MLP neurons of a small language model. Each row is named by its layer, matrix (down: output weights) and neuron, and shows model dimensions 112-239. Each number is 128 + 24 x the weight over its row's rms, rounded and kept within 0 to 255. Numbers have three digits each. A neuron's up and down rows have the sign that makes its largest values positive.
After each neuron's rows, "raises" lists the tokens whose logits its output raises most directly, leaving later layers aside.

L6.down624:098131089127119122102099107165111175160128103122110143142152152058095107174134141113095112097112137128134119114160100150130063153135099065108138115105111153112099172095151164139141190104145142164127080112128137142134107186165140143120150150134150112139073102120140103060126109120098125128131135121184117142136151120141118123113108104127165183124148109161101153159146125143122097074092
raises: " this", " it", " he", " they", " these"

L5.down419:109162113113112138123104136091113143118095128077118142090178124131165182098131124120103135153126067090130134133095163149088112120159146116124095115099137136134146124105121108139108096131127107098145111086124144189150125144132145158149095100137126128128180122126111134166175138129156123133134191148132143132102102096108118155163091115135119087173114143145137168105107128107111113119132
raises: "ments", "ees", "ment", "ual", "hip"

L6.down374:131080120122177157149134118134111129142102158091112101134152116119127170112169145180144142163153088137110132135157125114147143148167095151113130101114128133131085143121122148108108124180134115115105143122103131084135165108137153099157122132090135159162103096111128146111190075171096147189119155144169143139094146125125150128149125142131104158118112080135145154184111137141113129100108
raises: "ities", "ity", " lives", "ations", "ance"

L5.down271:127120133110167099119127159148102149119115096133092110128181129141122140151139095116128164113140150154073124189122126123112151170120095139117091100111145154120144106109123135147150143102143116134122161082153126172135162117132131115036147099105078104112124126102110180170118127132164134153109163121099101124126078155140136133164140108145127137133126095157157117120105174118146144076137
raises: " of", "acht", "ends", "cess", " Of"

L6.down38:122147130085146119129090119181139128150104123101144177145163112124116140146154124112103127154118140154091158145078142121204136142121144135095120130138132134143184131153136124141108130050130142111107142111096155126150118129128166125157095111142140120159102090154108103105109133165106123097136167141168109153134134087147106101122152150132094098120109076085113154147173136115132136144169
raises: "al", "ald", "or", "ance", "ally"

L6.down401:168149148164148146079181149158130137138146146135121142128114081129122124104174143122114114153159157116141108169139137151114132158138141117111156129150151112148156135119111094111144113144145117142125104118123163129121130079114126127116132106134133115107088108162136086157136119142083140115089178137086133155170148098104133156154101169105160121116143096125201157138131111164088133141100
raises: "atory", "atives", "ers", "yers", "amics"

L6.down613:115128142082089150151101129110109120098123141125128149160118121148079141115190117165078157159130145140144136126164107132125157126154171159131147107154107111166104117125121118090148107088094139106136126098066123111156107135123153091149132143111089147101127105098150082178084153132135115127092110100109150158096151137142136116093095102140148143151141144135121147087122125139117156099083
raises: "',", "'", "cent", ".:", "wards"

L6.down533:129132125094155159145102141096107132135177129132066121124160123138110132125136153095163166128100142085117153128117139115097144095108131218174158120134090152122142134120074120093113134123172137127106142163130110138130101118144101126111144155133160159159139157132159127122100135076145141139133098135122115088091170145143111107111137136155149138149151131140148093154119129096133120141129
raises: "ical", "ically", "ellers", "ological", "ico"

L7.down460:155115133139115139093102143130118093129117152161100145135097131148111151133157143125112163203113149141098129151140158150126138129166135082118154133131104139113086197122137159172126067098127169088110133117146131134113142143191117147147121121116155146134118142124113111117140144176114088116095164077113123144119101111134118156118059089102123136129084105116147145123143118152140113137146
raises: "'", "',", "ional", "’", ".'"

L7.down259:145120137117119168170106101117099066103118112135116127104158118092117099100120093116151104132123128118123142128113097156135097128094111141099097140118103177076122106125106131104160134151068139112106117071146085152140131132134195112130143125114124095148146110071133157133101138156107114121120148137106145109154112137129123130106128123147083184118121118106103133111106144131104150099116
raises: "y", "ome", "board", "ful", "ive"

L7.down581:123124086131134167136120106110143132155103100072122122118134121103120122136156107146124072117115117119108157124139124087124141132115116164161149161169133111103119131160141117094148112108102118110113137157188102108116094109166119109104104161121123114140147122133130132107165117079119102138155166112112098110092170169124158094090096128149070128100118142144136145150108178141110107123101
raises: "als", "all", "ally", " only", "ales"

L5.down486:093158118087121183131118145160116113137142118141109135101118106065120155164143124087099148151112112140133125102118118119115109153107115101098170142110120110135092125125154118141070152109140131152110098102123130089140117129156135149122140135156134135099129069141153124102088093153143110132118116154139156129104151194110136091110140148103153135130135146111146111140125090120119161151113
raises: ",", " the", " a", " some", " an"

L7.down133:149158141139153168180112117117113112121102146102110168127150125138074147132166139102118130120112110091137160136114170155111112146101129138165135138125119088114124139124113134137149118076142142124111126112117111084128142081110161158110148114127128097158131172141127149161162117135093116091131106149111148108090109143120124177143072139137109128144164138112166133137117142130140145107144
raises: " of", " another", " a", " an", " Member"

L7.down556:126113150120109093164119156134133117152131126133117091165108115147145138142092163116150166133100153123142099115159086103085151172159131124112142082121111096082144094117145153099134139144146117135116110146145152169142118113139156146169124131127076168141159099144136117106108143106124131128154128148130133114152181125100170121119142150110139127169091132151132127122115119081122114141120
raises: ".", ".'", ".,", ".\"", ".”"

L7.down355:122121120102128124138108154102090118102111102148146077098156116126120096130176144132155134103121139076123132125136145112144181100145145126118071171084100116143152120061108154116145153093138086147110142136126160138086133107097117116156138162133152134173115109119157114137127131149104097147100098084101142167120160091128098151129129093170149107124139115091109121147129079132098170172142
raises: "ist", "ed", "iz", "izes", "ly"

L7.down534:139107126109149111090124087166099117123113128099122151131150135087103146153142082140118161142148142150146092121087111093103163096139134139091155166132128129140129102143141104170121154128077120135135138117140133136153121108120120132101125130142127154129097169120141091147118164110127116111143064111136135097102131111137136089105119093150144176145129123146128086107093125135084124122144
raises: ":", " that", " its", " it", " they"

L7.down139:151091128137133078099123120146160143132111132164117133153141126095139126155148136129145201153147160123150124103101148105142135133129124150144116145113115158143131154134112137123148092101109087140155137115165126143130143139117130129176113114064094119090191159130170111110127149112096093119120125104136104172134124132107116104146136123140130174092120153156131068134129130087130179131098
raises: " towards", " in", " until", " above", " before"

L6.down285:133127087145108126167115137145121134144167094112112136113162116156103152101129055120133154130135132122150113134156124129111186124133141144115135146167157153113110111103151137123136099104064147121119082105099138145161116111160146196152128107104130141128118115111127100098149107152112126161109166129106123119132126141082112122131140117129150113097114131137148140153111154130140139173101
raises: "==", "===", "====", "Professional", "The"

L7.down638:100132137150137121112088135117152159117131145116128128140141144136156073149124151175138153132109116087119138079132127108116078103137109161163114120110119121131135125130119145108142139113108130141128151134156134134176129133121088116142120130179100144096141106101145140090102103130130159093120081161102152137162166167158147126128153065113147122128133130114177103124070073084097144134135
raises: "ic", "ism", "ical", "ics", "ically"

L7.down180:141127135171118116076147124130142158158120157157132107106161126105129111116138124169094134126108123068106130090143135140097164128098141126083110157132119162164098089159122098089108145089149137135115122112131161116128135109154108187144086104118147125118140130150130169161104108114109151134114155128092084097089136107082105116135148129105084122106130156133140145108174105163154115159168
raises: " most", " highest", " least", " fifth", " fin"

L5.down238:094108120115184141124153121169143131148113155139125111140106127112105127106122138170090127111118136124148092126128083080145132120105090146128124114093157120092105107151117146144157120080118128167133111135132120159148112153136166159152172138153164130143134141150137128096159104164103112134148086115148090124190120100129156139139115136123155159116104186144122147162112141148120151135126
raises: " and", " among", " respectively", " nor", "odies"

L7.down551:131138167152128101123139068122135149147119152149156098141118148109131104153127101147121151138154141165152121095115120096149117133153110165138110146149096140143165111156149146097116122116119138107135140150090151139170075147082125132103150168062134131148125110153126146158095149115101111148130136121153132136143154155154122155074123107136102131129152097120155113126136124138119144113131
raises: "\n", "\".", "\",", "\"", ".\""

L7.down572:112126124109095139144112144129136132131132115122089142160113141172134119142087129127129105142140106104172105107159077116098181155095145117168114116122073103096127099144140159104152097149125164107093116169099093156131115112109123151130111106153092138119138126088101158150114167148124129140127134147106151128167116129082120104107134136110125132162127117133129143111114122126141166151141
raises: ".", ".\"", ".”", ".)", "'."

L7.down562:137134173143178126139072134128111171116105127162116141096100181143156157133157128134133103113109073109089099165120131133122120136125139152108117093111103087158132090115132114115110133112153115126138104167170151135097148145097122099186120171111135124122131126083141134154143139131163137138103117132168145134145124101173129124070106169126080141093150137153175087160131142096162169101152
raises: "ising", "izes", "iz", "ancing", "ized"

L7.down307:098101108131152188131131138133100125133087125153175116170084096151084125090184115113189117133145146164130140079095130114130149152120101129105150104124101136153121124086126140119108154131101097147167100087120105092121160107128148129116151120121122164153120138097130103148140125100075127150153138179164107145151084080123118123150126131094153103134163145112110140147146165124119132148129
raises: "ance", "ant", "ances", "ager", "iability"

L6.down360:149151078122098138133128133129162135130145147161138132154119096139141101148182144107136137092120113143139130102150140096140087131159129138116118146142089161125141104135136102095095104110124121104126169092157134117132171143117088087137111151136134133172138153147162154130132132077145116107138132147131136120124072127123111094131131151146105076113137171116101183119159143134094130128148
raises: "ating", "ates", "ate", "ata", "ators"

L5.down119:087115117133125147196114100103143140100129149122129137089125129097131121174108145119098107120121111093108134120111138102118119169056129142125138095115155149108130127149141145164089131138119135116129100108121110107133102144186175102126126144114114138154126122074104120114086101126139101123101136119147153083141123108120153167179143169096155153125138158202112125096134089101127104120124
raises: " up", "up", "ilar", "gr", "ter"

L6.down142:133150105132123124117127112109116121153163171119113127100099136076084112124129108104117136129131145082127117159134129166168124158125133122154134147133129116179168113119120088079115107126108151123121087108115138131123102138162127138118140140115156128138143103111107137162116108134088194129108094107122153152147127161099108084105118079090115181119153118113132154100151137160141130130134
raises: "\n", " There", " They", " Their", " During"

L7.down106:108152143125129179150113126135123101128132151128158165122159089142109143146102147140123112156099102155127088121104114096132133140154096116156150179171117143112161167130148120138118052121153135082161102146148130139143090118114125134128115145125187127167145122096111148128134107132108148137125121127161140139134129131120138133096128126122125069124141070118084118096140140117102140140131
raises: "icted", "als", "ally", "ry", " Area"

L6.down113:104150082089125117129182107130147097158159144124112125182125093085115139128099104118116146114149160173127127089097148074154134125123136108131169173137126109147114118119152139108108114126088098136141130099170152152167112150117116104134145163114142136140129118149109091136127109135160090108163076093117145153139146124102152085145114102131114110122135119146131098107136125185148139098144
raises: " “", " \"", ":", "\"", "\n"

L7.down394:149132134150178095144163156126119151158143124091067155134178104098134104121105096138097137106141119108085111118115133129115123131143122135095116147144109149116118135129113165105147123143083166135121144141122133127142085162128151134090151090086117112133151169144156064105090136148138166157173128121130131163140163128144154131133141117124125162108143170154114145149127132123078172113116
raises: "750", "167", "111", "000", "500"

L7.down616:136141107162163144101119155090150154117113091152121107118156146133141114097131120143085097150079137165097149130143111139103134147133112130113151128146134137125143137096111123127179133103138153155162159121120147128088138115143135159085088118094129109127171140146112180148124138140126151152150125111134110102158092113124142172143136129144114203096096125132141136097117120118130090160096
raises: " of", "rez", " Of", "less", "olo"

L6.down511:150129150132135149131132096136142112134078131119090156147130093127116099119108131157048136116114125133061126130147109102102151094098107064120155125172135145158065120151097121135139106124139092112123104134133096128116145100074141093123108129133160171144113098157123121134138095135119175130119117142153150172132130169121125112151140178147128136125129107150121172148151159115148168112102
raises: " August", " July", " December", " May", " June"

L5.down156:135134118107127136157149104114106144118140114087119112158127190098104118117144106189107158131133121138126162145077089126090143127119095148098128137175122125090139098130106151173107153147158108146120131154110099142145107100116131134097156153160151159132147134146163130120131139158129120153120118099142125134142124124119120101050166126074099107156136140103118116120131119113122139142119
raises: "more", "one", "way", " point", "enger"

L7.down451:126149121105145085096121138182157134132119150098098115116109164108086154111131151082122121134113118159170129146113108129115128093130128100152089133147144146094125119125121120144098165144104209115121117145128089126105099147146120161135144191140103100163128115114124108108068106148143170111106068141094138088111175107085094124124132155109132117150122127104163119105098116134114145129181
raises: " the", " another", " their", " any", " his"

L5.down438:130141140117152146142112125166115144156136168133127112105136128094082168108117116142104119101105125154121151126091141105118090133145093154089118145102140142117073105117164152159134128161175155083132071130100108111099102126146141167074113135166153148109168103135119095102133133159112145136095115135139149096107171155136131162120129133111118151132154164144149131145144113139152121148149
raises: " a", " the", " it", " these", " an"

L7.down51:136149127138145118143120122127117114106139105120111089096132156136142121077107138151114141131103093100135149054124135127169086128116148110164139119156118136162113127140086114184109155129127146154073138118144086126114092113173138107108098147140131131142105112108154138110139115139144153118103125140128154100103125140118126131130162122105087129100151120116135108078128133138120108127138
raises: "ii", "i", "iana", "eri", "ei"

L5.down425:157153108146112129112115134149112147117139152111096119127105129128127137114110141130087157142133156162113107119124086129156137136120160160146150115110097096139161127138129154143067138163102130128118152141136128152114095150105147120135114161137143125103140096122124129157131125083128131131109084096131139138138127147103076092126089105112120154147114095121156182142127129142112148126129
raises: "\n", " It", " Its", " His", " Their"

L7.down231:123166159125120079125112158132129165133110110120152166130142140148151109152154117114120150127129096094119114127131114123117141159089154166119137112161130151137132154166098116133067167127118146113115112074155104153133128131144158108168117120161147125115123148142161113137157123114133120123121138145129105143131095094118126143103153127123118143115134128110098129119196094134144117123159
raises: "ided", "ited", "anced", "aded", "ased"

L7.down192:092126122139121129105105097120146086138146101128168132113103149110093158151115136135125138118150124139151164141127111161132150119119114076115123086162124125158149153112170152079151148110106098151104157095132093134143167097140143126095116128116126092101128161123139146112120128156112117108127143131160130151148111089129168114126141174124100116146154159138134138103151091096113128102087
raises: "ate", "ants", "ably", "ates", "imate"

L6.down603:142128131135144114121122158065170093119112127099146102159132122101100122129144142131127164142159131155161157111098132108088169144168097099095099084147092154086144170123182146130186111126103124132138145153190147102153110144141150130169101103140107117171149105135129128136125117142135143113100133160123137129117139121117177132145138114126123114141130123135109149153171109141054109152126
raises: "500", "000", "750", "600", "200"

L6.down151:100134127125137140119115116113134142120158144117168151098101134110112158121134146112133149115108077134159133129130167116126103160108109133139128134101128145134089128110138095198096128139145108112124102113149136113134114098147130159087160143132133173129111093135133086137140127168151196135094100129110103110106156119088116141147063125108120093147128141067113133101122130108146119147096
raises: " a", " the", " an", " its", " their"

L7.down514:147144156109089151155120122134164124168136149099106110133145153144136123141085113136144122159106122142152130115123136110113129172121130116096144118135114099113154103142176116104170145149123158173111107137126111169094115143113186132178108163122089150135127126144123116119092132122104132136128150152155130148147107134066148144127099149137145131142182103154108109148105101121115140120093
raises: ".", ").", ".)", "ée", ".:"

L5.down597:115116144130112158097087139134109152127104132150130118101093163113109083147180161104141142120165108161120116112159094125138130089122130144071151140166118133139124124122159118185066096143136152106117096135148155162134116108144130160162123143131090124112130128169120097125107162126098093130123101113176131102174111148139125110098133155170126123143133125111137112137089127140115113140108
raises: "more", "ary", "ably", "arian", "ables"

L7.down223:117152119112133144091147148151063120118107104112162104133144125151092122155130123116119109168110146123134103130129126110122110117142095137143110076108136143082134097122132115138133172143114084112170114124101115131106133081145145114141068114119141073140141105148131127124124170155121110058132131105147110119108154137148105127111106149127107130124123090110106166131141103167172163128108
raises: " which", " whom", " example", "esh", " them"

L6.down106:086200159123141105136094157127124160126165161110110113127104152117086157101147137103103126139122120181170116136095161098119070157091145158108105152146101144142123115088098122185122132140120163119129133130087138130131131136161148140079129124168139158171131117122131148103123107173147107120098104116153147117144151110103090110123120173129117203120151107124137140139120111154140123113152
raises: " its", " their", " the", " another", " a"

L7.down458:137091151137156140099151120174142152130135152116132147144107181094134162123129133094143121117155141175135111133108163150133141140125143093163083095120129100157120116116119097127101109125130165121173095128128089160128099122119121105113129154119119128177141135156136111154106152163109136137110131090161099150101133092130150147110150124124163087093116126121097122130159119142150136146140
raises: "che", "d", "land", "di", "cha"

L6.down550:108126097136132086127134142075133171149179133119108149117102108127109095109105187131108095145110143139129137133174167085111142126125121119131152115122082078130081147138124126112104048131125106117137103121121151139102137152102152156150129128108130151174122139119140134154129119149123091151119090096109097141121140078136117125127132146131140095119140151103164069104133135120138139126146
raises: " as", "called", "itions", " As", "ut"

L7.down476:095108087092130146133106132125148078121118127126087107142071138156138120101147121063121099144131088127103079132105108122147123108140110108120103122149140101156147167150131167107100145111149113122090102144129149118161159103139135139099112125131130132137130180129103099145107130176112093139110136143169110146119105107096119138130095115090127099129155125137119149140155140166121157130193
raises: "ence", "ant", "ym", "ance", "el"

L6.down588:114102086160130188121134126138110149141116155162130143171122153141142150125113109121191115137102136116146104100114139129133167116146118098113113133149122147135141134146140134142152086105159150137112107122139144175112138166150119166096113132113114099134162179140116125148146121098115154117204142133128096102122145168051135110133096120111133124143148143086145105060147135135092144147159
raises: " least", " few", "low", " most", " same"

L7.down304:106139108149112125119123146163178085207114168126144124131159170140116129147167099146083144145127120149120131120095137127168120126141147136134106111169079151153134125151143101108094091120125122152110117137096130108131129111111102142126137103114163123113126119131147083138161100152117158118142141153125103121141139134138137107145154101162126173154175144131116147132154131202109154130110
raises: "100", "300", "500", "600", "000"

L6.down270:135152084105098110153131096147092101142122188155128150127122118080131131113118137124115124161129128148108160097145107091088153110150164138114164172126090121144086128160122102146171144125087117149084100084158168107143084122161146088135170103121123130126125142104100143126091122090173131133141165146128112125155138133097124141164130094142121153114111082126135127140161121145124126113146
raises: ",", ".,", " they", " he", " known"

L7.down385:127137102159131157137089123144119155154135150150109158166118120136131111097153163095157114085148112151106118130124161167132137113136164105109128106182109067141147106121167113136125112119126121123117134181133094139150167137099163125120150117129129136141139137143117086167132135180125113154117121147102120169150106106175081120126155173082091107164162091162117140133120106126162109125113
raises: "ted", "ates", "ate", "ts", "atorial"

L6.down472:121155099127134093151089114104124121125114137123151160089176121115076156099135124106135092121131150114122144104092113149143103121126073112167124135130154135149088154106156099102128118120144133147126123091177148108127086104087096128148140076114150114176142102123111124139134135096118115141146138125118133150136151106101119116175141072120162132111129144110175134169125124122095118136112
raises: " therefore", " there", " none", " thus", " they"

L6.down494:131103122122113096145112109097119162152157141130138134149179121097101141093146089134138151078081122130134168096163087140146179116138160109150131172150118105134116125086112149125109160113123106151141104115117134094169128136096088158145137122149135151118104190123158091136119143144141126126091157113130140138139094121120106147104108113147147143143142109162101104078151131126122117107111
raises: " year", " month", " week", " day", "ings"

L5.down92:116141110088145126118094146143116147176149126104132118138159136083090149114146151122121096141162157152131138090119088140147085128098097117107149169136126112131102142089135136129110169130087117143156098114174138107124101123108177170109146146130135127171114102160132110087142128134104132103129109149131152134148144130108145111114116111108151187131134115136146140146123126172115106124106
raises: " they", " it", " he", " there", " she"

L6.down189:142118136109094131166148119103182085130124179118086116138163105153137169160051122148116117109140143105120103104196090131084141101132135127101128101120096125057160098140158129099143117146126136112116105139103107171116125137157147160172107120131137129107148104117128161138155128134101089177128129128139145148159130093122127131112158152118139115118145156166133131158146116109136129134119
raises: ".", " .", ".\"", ".”", ".)"